Weights of a small GPT-style language model, trained from scratch on English Wikipedia: biases.
MLP neurons of a small language model. Each row is named by its layer, matrix (up: input weights) and neuron, and shows model dimensions 32-127. Each number is 200 + 20 x the weight over its row's rms, rounded and kept within 0 to 999.
A block is one neuron, or neurons of one layer that tend to fire together. After each block is what it responds to, as a language model described it from the Wikipedia text at the highest values.

L2.up38,189,199,222,182,188,194,168,223,145,180,189,192,218,206,164,222,192,192,188,210,195,194,191,204,217,193,213,163,229,214,201,218,240,166,209,222,183,173,198,183,192,199,239,207,210,197,170,187,198,222,222,192,204,219,197,194,188,244,200,201,212,232,220,206,217,207,178,221,195,193,193,195,193,201,209,227,149,216,210,206,183,183,177,198,170,191,196,230,206,231,225,209,225,177,192,201
L2.up121,192,213,199,190,189,246,198,201,204,212,162,207,221,238,214,208,194,191,200,204,209,206,180,202,224,197,182,245,200,185,208,213,198,196,208,200,181,236,170,189,217,184,160,208,177,202,200,213,191,216,223,217,197,204,212,199,131,188,216,212,213,185,212,216,216,207,189,194,186,179,159,231,205,200,174,233,188,209,205,185,214,175,182,188,235,156,180,211,234,208,227,202,216,195,186,190
L2.up214,205,199,183,173,203,213,174,187,215,193,175,206,175,208,202,203,203,188,187,195,215,209,196,180,208,185,174,229,166,229,190,213,184,211,203,178,177,264,223,206,204,194,217,244,205,184,209,188,162,197,216,192,215,209,193,193,181,183,213,183,202,204,233,160,208,204,207,193,178,160,150,192,203,225,198,197,186,165,176,189,200,186,196,180,214,208,202,247,245,203,212,206,202,162,242,183
L2.up257,223,209,190,230,221,207,222,175,161,213,212,247,217,190,221,186,219,193,198,180,199,205,182,216,179,219,175,210,193,200,229,192,229,204,178,186,216,183,180,188,213,191,213,194,216,222,166,181,183,203,156,180,178,184,211,215,208,221,179,171,206,178,222,201,196,221,201,182,223,196,187,147,217,230,208,223,214,178,177,207,211,236,214,193,158,179,183,197,206,164,195,223,196,199,172,215
L2.up395,156,201,200,186,194,201,178,259,181,191,177,216,200,201,217,212,208,182,192,221,236,188,194,173,210,222,199,196,192,177,249,210,176,224,199,170,202,213,183,225,240,221,250,202,206,187,218,216,211,186,195,177,217,217,246,176,179,190,190,194,209,197,225,214,165,222,201,189,213,144,158,198,235,201,194,215,204,199,212,221,243,207,189,206,172,165,205,202,188,196,198,216,177,175,195,201
L2.up480,187,230,195,166,166,212,169,211,208,226,196,225,216,142,214,194,204,205,183,223,201,212,201,196,194,243,185,220,174,215,184,195,212,224,194,209,204,221,204,227,221,218,174,190,194,188,176,192,179,230,188,219,201,218,216,202,209,245,185,207,212,210,221,199,203,250,204,215,200,150,179,151,193,222,198,187,185,167,216,236,217,207,177,190,160,209,203,216,210,214,200,225,203,192,224,189
L2.up509,193,221,190,191,216,209,194,236,187,180,205,186,225,230,193,208,219,216,176,198,229,202,212,194,177,211,218,212,238,227,206,216,232,153,197,189,175,215,183,222,210,178,189,192,167,225,175,221,199,192,192,158,205,182,193,198,180,196,200,190,243,187,204,190,165,201,244,185,189,144,194,212,194,217,165,202,171,186,191,191,209,239,212,180,194,177,180,242,231,214,232,208,194,179,247,188
L2.up803,175,227,207,201,230,232,169,170,188,201,226,206,204,217,193,181,192,212,219,205,209,201,205,212,170,210,179,225,171,192,196,182,222,199,238,207,185,208,202,190,190,171,192,209,194,160,183,204,194,207,238,203,167,184,173,202,186,208,179,210,225,157,207,175,207,176,220,229,156,199,215,210,178,222,166,183,197,185,220,187,199,191,167,220,170,175,187,233,194,218,172,203,218,190,222,214
Responds to: Word-start H fragments

L2.up13,162,235,213,172,183,243,178,205,205,203,218,173,180,216,152,191,204,183,153,221,193,206,192,204,157,197,173,232,193,235,201,193,207,186,195,186,193,193,220,196,210,190,263,215,221,197,213,237,189,194,183,186,197,198,183,169,180,191,186,196,206,211,208,174,208,174,207,227,203,191,197,172,224,231,176,190,179,183,191,209,180,210,228,191,185,150,182,188,215,223,200,215,190,163,218,226
L2.up50,194,176,202,188,191,237,209,192,208,211,200,191,213,181,222,226,247,180,210,211,210,209,194,198,157,186,213,212,197,192,209,197,163,210,210,160,205,197,206,209,194,224,203,188,176,203,194,190,202,175,200,185,253,209,185,151,184,177,190,208,212,190,193,211,197,185,183,200,238,187,210,182,180,208,194,197,181,171,220,202,206,218,249,208,180,207,218,201,223,221,179,199,197,221,165,198
L2.up180,210,230,203,189,182,211,177,252,216,192,203,208,214,230,172,176,228,191,198,214,214,207,196,188,207,183,218,252,169,264,183,182,188,202,206,178,215,208,202,206,188,218,192,205,236,188,212,176,188,159,191,223,240,143,191,171,188,210,159,174,218,145,220,217,196,209,206,218,193,230,203,182,186,174,207,195,191,181,220,198,216,202,193,237,178,197,219,195,207,190,216,229,198,203,198,206
L2.up461,186,190,217,249,186,229,196,215,186,227,154,197,232,214,179,220,200,172,203,193,224,192,212,212,246,193,180,212,212,219,198,170,187,213,177,209,239,210,227,175,215,215,172,187,169,213,206,210,139,183,178,177,195,164,190,184,239,205,189,185,212,173,228,195,211,189,241,174,217,206,162,190,205,200,188,185,182,186,203,210,195,191,194,201,206,213,180,204,202,195,213,195,211,171,179,209
L2.up618,190,221,212,201,213,240,203,213,213,216,224,212,192,198,183,221,228,176,187,184,188,225,187,171,188,200,171,203,185,227,204,210,225,191,214,170,201,229,196,219,196,231,232,213,180,210,216,151,195,203,194,196,177,179,208,159,170,225,223,193,220,180,227,198,233,204,190,242,187,182,206,158,160,184,163,245,183,194,190,231,222,207,200,217,164,171,234,193,204,183,231,209,187,196,221,160
L2.up621,207,196,180,222,200,233,172,243,203,184,173,238,233,217,187,214,200,221,183,196,218,228,213,172,217,183,190,234,171,210,204,182,221,229,204,194,198,208,172,184,198,213,173,233,229,196,214,201,203,213,184,167,195,146,222,193,217,199,182,191,189,172,212,210,187,191,199,190,171,179,226,181,189,214,209,174,226,194,178,212,192,224,261,194,195,205,203,197,229,207,182,194,210,193,213,199
L2.up677,205,230,196,234,204,173,210,221,211,205,208,188,201,188,165,204,212,185,206,218,219,196,229,208,226,189,220,209,239,213,202,224,226,214,192,190,192,227,214,207,204,215,201,201,224,200,213,193,185,159,235,202,210,183,197,194,220,210,182,185,251,153,230,201,205,177,200,240,180,209,217,161,196,189,148,195,201,169,224,211,170,192,205,229,145,192,196,184,193,212,204,182,199,210,188,194
L2.up765,189,198,207,201,186,227,190,215,205,190,195,217,204,228,201,200,243,193,156,214,205,191,184,218,192,215,175,198,182,205,196,212,194,226,177,190,202,195,165,178,233,234,234,197,198,204,194,189,204,195,195,201,222,209,202,182,184,222,248,208,237,182,224,183,183,220,204,188,204,192,183,234,203,185,165,197,185,189,179,216,192,197,201,217,158,202,218,183,162,190,189,226,196,203,174,176
Responds to: Mid-word vowel fragments

L6.up25,182,212,183,176,201,225,211,200,186,214,192,213,239,201,182,209,213,236,200,192,208,166,192,216,198,198,181,225,226,224,170,195,193,189,169,233,242,197,186,222,209,190,202,206,194,224,207,236,236,180,185,183,207,215,203,186,174,235,196,196,207,200,203,175,211,228,201,176,208,186,163,202,215,201,144,208,179,170,207,198,236,164,244,210,182,194,208,209,159,187,185,192,166,223,216,197
L6.up38,201,204,218,208,188,225,201,194,166,226,195,233,212,220,209,197,199,187,181,201,199,170,236,166,214,184,241,225,174,210,230,216,199,190,199,178,215,199,188,191,219,199,216,207,219,215,217,213,203,140,169,183,185,180,194,180,191,243,207,204,168,203,185,214,194,192,189,209,206,170,220,184,193,176,154,202,206,172,183,176,197,204,195,215,176,213,196,218,191,187,171,187,203,193,181,187
L6.up180,213,187,202,223,204,203,204,226,190,191,200,218,227,201,225,227,204,181,190,261,197,186,184,175,250,235,257,187,210,214,207,215,202,200,211,178,188,185,191,181,237,187,178,199,219,190,200,191,204,226,234,205,213,215,208,194,199,192,186,176,199,187,208,197,193,208,211,228,200,187,194,182,210,222,192,198,190,225,166,226,179,232,247,220,186,194,202,190,178,195,206,191,188,224,189,218
L6.up276,187,176,213,189,232,213,195,216,221,210,187,211,205,198,217,190,174,175,183,196,207,198,209,205,188,208,209,218,196,191,212,206,206,188,198,181,191,184,194,227,191,213,179,188,201,150,164,206,154,175,181,197,194,183,222,194,212,223,196,192,218,182,211,216,194,201,227,195,224,179,194,203,174,215,190,175,181,181,176,199,211,159,189,189,180,177,201,218,232,195,197,220,211,220,191,171
L6.up355,207,197,206,186,181,226,202,201,175,187,188,211,224,213,210,187,214,201,219,218,194,182,208,241,242,186,234,243,185,232,220,192,215,179,215,189,185,204,174,205,191,182,228,203,219,200,181,185,200,174,200,201,157,160,203,206,202,233,186,209,191,213,196,187,202,219,203,182,211,181,197,220,185,178,206,211,185,200,204,202,198,201,176,212,192,203,172,199,174,192,184,224,193,207,179,233
L6.up561,190,215,193,190,196,168,210,216,184,189,217,200,220,208,203,182,184,235,181,206,180,207,177,203,250,179,192,214,246,260,193,236,189,192,217,183,218,212,148,192,208,185,217,228,226,216,230,196,197,201,205,189,205,207,211,186,189,194,159,185,214,188,222,203,181,170,215,176,215,199,191,199,214,206,158,189,236,205,224,192,160,222,219,194,201,197,211,209,260,182,178,202,210,212,220,183
L6.up953,159,176,191,195,201,179,183,179,203,196,216,198,185,215,199,163,202,218,218,198,202,144,212,182,198,213,231,229,198,194,175,153,227,220,168,198,185,247,197,220,200,213,195,206,247,208,210,192,183,198,165,190,218,210,205,212,171,212,198,212,180,187,196,226,199,204,170,215,183,169,182,203,152,218,215,216,228,171,173,192,234,214,209,196,192,201,213,214,180,207,184,219,218,206,222,215
L6.up956,225,209,221,171,179,216,208,183,233,177,201,214,186,181,207,189,190,186,184,201,199,208,191,183,227,245,238,208,201,182,207,181,178,197,202,207,202,191,190,233,209,179,201,203,217,189,133,212,202,198,189,194,230,209,206,180,200,177,191,206,172,214,176,212,212,228,220,165,188,219,206,221,234,188,204,200,206,177,166,224,199,205,222,223,165,217,194,217,191,188,208,210,187,197,180,192
Responds to: Mid-word fragments

L4.up622,189,189,238,211,236,186,186,228,223,190,236,220,201,211,220,191,204,167,189,213,217,214,197,182,208,189,199,213,197,165,211,217,198,187,196,205,205,191,200,207,210,163,200,202,208,200,199,194,207,218,199,173,169,221,235,175,198,206,217,217,199,187,230,192,204,182,200,178,193,194,194,188,147,199,194,205,186,211,145,214,190,195,211,224,188,196,196,178,208,192,210,182,214,220,244,213
Responds to: Infobox delimiters, word fragments

L6.up164,208,202,213,210,200,173,211,188,162,216,192,207,192,222,166,196,202,180,218,197,206,202,234,202,209,188,210,190,180,216,176,188,198,234,235,183,194,210,157,202,201,187,189,169,170,198,204,190,173,194,215,177,230,226,208,183,169,211,209,170,189,193,196,201,207,183,175,228,189,203,201,179,184,226,179,179,200,207,214,207,201,198,242,207,219,211,175,183,222,188,168,213,209,208,204,215
L6.up427,239,197,198,197,206,188,177,208,186,206,184,192,207,217,219,219,159,170,165,189,223,217,150,188,205,159,181,216,181,216,170,178,236,173,179,184,206,179,215,190,177,181,221,212,185,217,177,200,172,194,214,207,237,215,175,211,207,233,179,182,194,232,181,172,193,217,203,216,190,212,196,204,222,188,186,215,182,168,149,230,207,179,214,227,210,189,192,190,197,240,216,224,218,202,222,195
L6.up452,197,186,230,189,215,194,201,243,190,179,152,182,208,221,181,177,194,191,209,185,184,201,176,174,239,234,202,215,206,208,202,173,226,245,238,219,188,169,219,231,211,209,180,195,214,180,172,185,152,203,231,195,187,219,195,183,171,195,175,210,223,198,190,205,177,242,211,212,226,175,200,182,180,196,192,185,170,170,205,177,192,188,258,213,191,199,211,205,202,203,190,203,215,176,211,191
L6.up495,197,203,241,227,196,168,214,201,197,187,190,194,209,196,203,150,214,213,200,197,194,236,213,225,176,209,210,202,200,210,212,181,233,191,212,219,180,192,177,204,172,172,201,212,218,187,193,194,188,205,219,180,242,238,232,199,144,227,146,185,175,198,207,217,193,180,220,219,196,161,222,194,165,214,143,207,198,172,198,183,198,164,255,217,211,209,201,190,164,198,192,223,204,198,232,213
L6.up579,210,231,200,214,203,214,214,224,176,186,191,204,202,180,188,180,202,216,214,189,211,204,216,220,178,168,194,199,200,196,193,233,220,175,212,206,168,219,209,220,223,213,220,193,188,204,194,192,212,210,233,190,199,196,178,208,199,191,156,171,222,178,212,220,156,231,212,258,207,180,181,185,205,211,149,203,203,181,183,221,217,183,200,221,189,175,185,176,241,227,211,205,201,172,160,204
L6.up744,202,208,208,198,202,185,199,177,236,158,172,204,222,201,192,180,195,204,170,209,198,209,211,205,177,193,221,206,196,180,196,200,183,188,222,213,213,188,195,199,233,201,198,208,201,193,212,188,186,191,207,191,210,205,227,199,195,205,174,178,226,216,203,187,193,221,214,212,187,201,229,220,201,252,173,200,162,197,180,172,192,218,222,164,216,217,197,200,201,218,170,190,189,207,194,201
L6.up758,186,183,194,207,239,195,216,227,217,219,180,206,192,221,176,195,176,171,221,190,189,182,200,194,189,189,228,180,198,212,184,201,206,232,193,181,207,168,196,228,214,212,193,219,212,227,198,259,194,150,186,217,211,179,197,206,178,190,181,201,166,189,196,214,188,157,161,216,171,209,207,199,197,226,212,211,168,196,199,161,198,206,224,196,180,206,197,193,218,213,233,219,205,202,216,200
L6.up921,244,227,221,197,188,181,204,209,197,214,181,221,251,237,206,175,196,192,216,189,206,227,180,216,200,209,211,189,178,211,195,182,139,181,209,218,207,185,228,191,245,169,195,232,196,173,202,221,164,192,220,176,208,224,211,198,207,179,167,207,155,206,206,197,207,202,203,240,193,192,214,205,201,199,173,236,183,167,164,206,236,182,196,224,215,202,187,199,233,177,229,223,191,186,211,213
Responds to: Sports table headers, word fragments

L2.up33,187,181,225,151,163,187,188,186,199,208,225,227,204,183,208,179,192,229,208,215,219,209,194,169,172,195,211,258,207,166,219,169,222,169,255,220,209,179,231,165,198,183,247,196,193,186,221,210,203,207,195,213,238,192,185,179,200,194,215,180,201,194,181,183,175,224,212,176,208,217,207,208,188,217,222,220,184,171,181,212,198,215,222,157,231,180,189,200,192,196,209,202,207,203,232,198
L2.up131,196,197,187,214,169,192,215,193,193,210,225,182,191,195,190,206,192,218,205,191,205,220,177,227,214,223,230,243,188,240,199,198,178,193,170,226,169,184,236,227,196,163,242,156,210,179,178,217,200,205,217,178,220,211,193,229,210,219,205,197,206,204,192,148,207,207,242,185,187,198,226,203,190,247,200,219,187,176,169,210,208,187,213,218,217,192,203,215,171,216,216,212,212,196,172,167
L2.up193,211,210,210,174,192,245,165,229,171,223,201,208,196,223,189,184,225,198,201,208,198,222,193,228,204,234,188,225,202,196,195,178,190,206,176,199,239,185,194,201,186,226,225,226,190,185,187,198,188,231,209,213,199,234,193,196,170,186,220,210,213,174,199,211,213,191,182,183,171,147,218,206,212,233,213,150,187,185,137,167,207,208,189,242,175,172,190,210,170,228,197,201,181,183,202,158
L2.up348,196,201,183,171,214,205,205,183,168,196,208,206,196,163,197,204,203,186,243,206,236,184,162,231,214,190,170,228,203,188,222,252,202,203,248,179,177,182,171,230,210,164,185,202,218,172,210,219,232,205,214,181,189,214,191,221,204,237,193,224,197,215,204,212,208,204,183,161,208,200,205,152,165,225,195,186,180,180,237,211,216,209,210,261,166,186,186,194,200,211,198,190,188,192,180,199
L2.up636,222,206,174,194,195,183,241,182,191,160,181,255,205,202,197,166,198,215,234,187,154,207,194,237,156,198,190,184,200,174,190,162,211,223,245,230,185,200,162,228,202,203,175,206,234,166,175,207,214,207,205,201,193,223,212,220,171,186,208,169,214,197,166,202,203,225,153,219,204,215,227,194,188,219,209,181,178,213,212,184,171,201,215,206,173,208,173,228,251,194,198,205,213,190,162,171
L2.up666,223,184,187,192,212,195,191,208,194,224,179,237,217,185,188,190,214,211,267,195,196,208,177,234,212,186,174,214,194,192,195,184,175,206,224,221,186,179,213,200,219,167,205,212,199,162,207,191,213,191,184,179,201,200,179,234,202,209,196,196,189,194,182,199,186,213,157,164,224,197,203,210,205,237,202,195,209,179,176,185,203,195,228,203,183,179,210,199,219,207,208,202,187,197,211,175
L2.up848,198,223,226,192,199,200,152,215,193,206,201,208,210,170,208,184,180,194,237,190,185,216,168,204,182,223,186,190,189,207,190,185,182,214,186,204,244,176,214,202,185,223,196,238,207,189,192,187,193,207,179,159,204,203,231,221,179,186,199,219,220,185,202,194,188,210,194,202,224,198,195,214,220,227,197,172,206,210,160,250,194,192,210,189,159,179,192,198,233,166,223,199,193,179,198,132
L2.up892,197,202,186,214,214,215,233,205,230,229,193,207,219,187,197,222,205,196,222,191,241,198,198,194,209,187,217,241,152,211,188,219,184,209,220,224,206,189,164,223,193,200,191,212,215,195,218,187,234,191,173,184,202,186,170,207,190,202,191,209,196,198,225,190,133,199,191,164,200,176,192,220,212,266,205,187,193,196,173,209,225,193,214,207,204,160,222,244,226,192,243,185,199,178,176,184
Responds to: Split-off word-start O

L2.up18,202,234,234,216,238,200,172,220,219,255,195,195,195,198,179,163,204,179,217,201,206,201,208,213,244,223,207,218,203,159,187,210,211,190,183,191,224,186,188,212,210,205,209,184,209,203,229,215,217,185,203,212,221,203,217,195,144,181,218,194,206,192,202,182,176,202,201,171,198,188,177,162,209,217,156,228,210,186,211,203,207,183,232,207,186,174,193,224,180,211,218,200,178,175,218,133
L2.up59,194,196,229,192,205,216,217,184,192,208,216,178,182,206,220,216,212,198,190,178,199,193,204,209,193,189,188,244,216,198,191,224,220,192,190,163,217,184,242,183,187,198,223,239,195,207,217,212,261,193,208,192,192,204,192,180,204,199,223,213,230,204,248,188,187,172,205,203,223,210,194,165,196,189,213,192,180,175,202,221,208,193,194,202,208,223,186,201,183,180,161,181,199,204,179,238
L2.up88,216,189,216,167,242,176,205,186,184,191,230,181,177,168,226,215,202,215,207,213,189,251,216,212,212,211,212,204,169,183,190,180,179,165,197,175,243,167,196,191,211,161,200,181,192,200,216,195,227,174,174,216,217,195,230,164,210,211,175,213,217,200,203,200,193,218,238,216,200,220,193,197,190,186,163,196,200,206,149,216,204,197,223,209,206,226,195,182,225,232,214,195,207,231,215,177
L2.up145,245,171,203,230,209,201,208,171,156,194,201,185,186,206,202,179,211,183,191,196,186,208,212,157,202,193,228,201,227,188,191,204,191,164,207,200,204,210,183,178,208,210,211,199,150,222,218,204,167,206,200,170,188,224,216,213,213,204,167,179,242,188,224,192,193,214,241,195,167,199,131,209,240,202,196,183,174,200,184,179,184,188,187,213,192,207,183,186,230,156,194,189,206,183,203,217
L2.up219,193,185,226,178,211,198,191,222,211,200,209,186,199,155,215,191,223,217,229,194,199,184,203,163,222,235,201,238,234,191,177,206,194,184,185,177,227,197,189,221,203,198,188,197,192,180,208,228,201,212,217,188,195,202,236,184,179,194,220,238,221,166,199,209,171,212,223,215,171,197,163,184,206,204,196,224,211,190,169,176,228,181,229,201,176,210,219,232,210,219,225,205,217,226,201,205
L2.up425,191,191,189,201,227,230,186,187,200,198,209,208,205,156,203,243,238,242,208,191,215,184,228,197,206,218,186,257,202,191,197,218,186,201,207,168,196,203,213,257,213,188,221,220,203,186,213,212,192,173,202,187,176,159,220,208,231,210,219,183,187,177,191,169,202,162,223,193,160,218,183,204,184,189,214,201,178,183,198,194,214,205,231,177,208,190,196,209,189,216,204,213,211,192,177,179
L2.up741,207,190,203,244,201,220,207,211,202,176,194,188,205,204,206,200,223,194,206,190,192,251,195,143,230,219,208,239,218,215,192,208,187,201,146,196,237,215,188,201,172,200,208,217,175,211,191,231,230,201,216,153,172,212,204,196,203,190,210,188,232,160,219,193,219,211,192,218,188,203,174,203,218,224,195,190,195,203,176,190,213,186,245,205,190,214,198,205,185,204,183,202,216,225,161,222
L2.up827,204,201,195,190,240,203,194,214,212,205,194,192,188,177,213,204,205,191,172,197,198,246,190,183,175,224,173,185,196,201,189,201,193,217,222,198,204,219,183,197,198,243,165,185,206,189,221,209,202,210,190,203,211,174,213,170,210,184,217,215,222,159,242,202,212,236,196,232,180,163,168,179,185,214,229,182,211,183,160,183,198,194,240,238,173,205,209,229,243,217,195,199,199,199,225,172
Responds to: Infobox field line breaks

L4.up763,209,193,224,213,209,187,248,208,189,199,215,197,189,190,227,216,222,163,233,197,200,187,201,234,170,182,216,169,191,207,187,195,196,193,229,213,175,180,213,215,169,180,214,160,195,163,194,167,190,214,176,183,229,221,233,220,190,163,156,231,172,199,200,197,193,193,188,216,184,159,199,203,155,204,190,185,171,205,199,238,191,200,202,187,203,193,161,208,212,213,200,214,195,200,180,197
Responds to: Mid-word fragment continuation

L6.up11,195,208,217,201,220,189,208,203,179,183,170,191,211,216,224,195,180,150,180,211,165,177,199,204,203,184,170,202,218,235,194,195,236,176,219,183,199,220,193,221,196,198,207,204,247,213,190,190,240,190,201,192,194,215,197,208,197,204,216,187,223,189,209,206,189,212,220,183,250,187,200,218,222,200,193,228,188,217,204,199,204,167,215,182,208,178,198,230,200,207,211,222,191,178,204,185
L6.up124,218,215,224,174,210,164,215,205,215,192,188,204,189,186,183,199,187,213,218,183,219,187,185,206,177,211,194,242,177,206,179,198,208,171,214,197,251,163,190,215,209,223,174,209,168,176,197,183,205,215,160,200,212,209,206,200,163,198,211,207,192,201,197,211,200,205,176,209,174,154,158,195,187,228,203,199,201,176,149,205,221,203,231,166,219,155,209,203,198,194,182,190,205,205,210,179
L6.up204,215,209,204,191,227,169,231,202,224,184,195,187,183,170,195,213,204,168,207,213,211,196,200,139,176,193,207,219,205,210,180,210,225,197,202,199,183,171,172,228,220,161,196,218,192,191,171,197,201,175,186,166,186,183,195,196,194,208,165,196,245,192,164,193,197,180,198,194,216,198,180,180,203,196,191,215,240,222,165,196,172,209,182,194,191,217,187,229,235,195,205,202,207,231,192,185
L6.up308,232,223,200,214,229,200,209,214,163,205,204,180,170,212,237,182,181,178,203,205,209,200,185,194,175,195,219,182,214,207,198,203,211,193,194,224,189,189,183,259,208,171,211,177,201,153,206,209,199,172,171,163,225,219,180,184,190,222,188,204,199,181,201,211,201,206,203,220,174,197,174,194,170,189,193,202,177,181,226,252,184,217,211,187,203,162,217,197,194,170,185,217,225,201,194,173
L6.up337,214,172,216,148,195,197,225,233,205,189,211,193,187,193,199,185,230,232,237,198,215,148,200,223,225,203,215,225,177,202,193,215,183,206,201,184,211,198,188,200,230,183,190,200,206,199,200,215,228,228,166,206,223,234,179,210,175,194,187,225,212,207,192,175,211,215,191,192,182,189,169,219,181,203,218,205,202,168,181,195,188,191,214,149,145,225,191,213,187,183,179,197,201,187,166,208
L6.up490,196,221,191,265,190,182,200,210,190,203,194,202,186,202,215,205,166,201,177,216,201,174,170,193,214,199,231,196,211,222,217,189,200,179,181,228,196,185,160,186,165,193,174,225,220,204,191,218,198,204,187,182,226,249,187,212,203,197,182,218,203,186,181,229,207,179,200,237,234,158,226,172,201,201,195,211,156,192,226,169,200,225,217,232,189,213,194,177,213,206,226,228,238,193,190,205
L6.up923,205,198,227,176,219,207,186,236,182,179,184,193,202,189,193,206,175,198,216,221,224,191,170,150,164,199,171,215,214,181,189,186,180,176,227,208,182,201,189,194,238,184,185,211,201,243,203,247,209,194,199,165,203,216,202,188,186,227,169,210,230,214,228,162,208,235,193,200,163,164,176,194,216,231,209,216,212,188,183,170,188,207,216,200,234,181,216,205,217,196,203,240,222,199,209,225
L6.up984,224,205,193,216,196,195,167,188,192,179,220,212,190,197,218,196,171,251,197,193,193,164,192,153,195,201,207,204,251,222,195,202,247,192,217,177,193,226,156,196,220,174,206,210,184,176,175,215,201,189,199,167,214,188,209,181,210,200,192,228,213,214,207,188,180,217,185,219,180,184,177,169,197,237,207,204,178,203,197,208,208,212,191,193,200,156,218,219,182,178,223,231,197,201,208,198
Responds to: Joining word between pairs

L4.up373,187,205,241,190,225,189,234,206,180,200,197,198,231,186,170,223,233,183,189,207,189,201,215,209,208,199,208,231,197,194,208,199,218,189,203,181,185,200,197,222,199,192,209,178,199,189,226,220,205,171,192,207,233,216,178,192,199,209,209,169,209,212,247,197,203,198,199,165,213,131,212,164,179,212,208,217,204,181,209,213,206,210,227,156,204,171,174,224,197,219,178,207,221,201,201,250
Responds to: Mid-word subword fragments

L4.up44,199,230,201,166,181,173,190,210,184,181,171,237,178,212,221,157,222,211,164,215,192,195,197,194,183,238,218,183,237,202,224,195,221,205,217,213,195,225,170,209,228,176,179,170,218,206,140,190,217,183,187,168,189,207,184,188,182,209,180,204,204,183,197,192,176,227,229,170,191,208,161,198,208,213,203,180,215,200,168,207,201,220,221,184,178,171,159,215,197,210,237,210,214,212,198,156
Responds to: Conjunctions and word fragments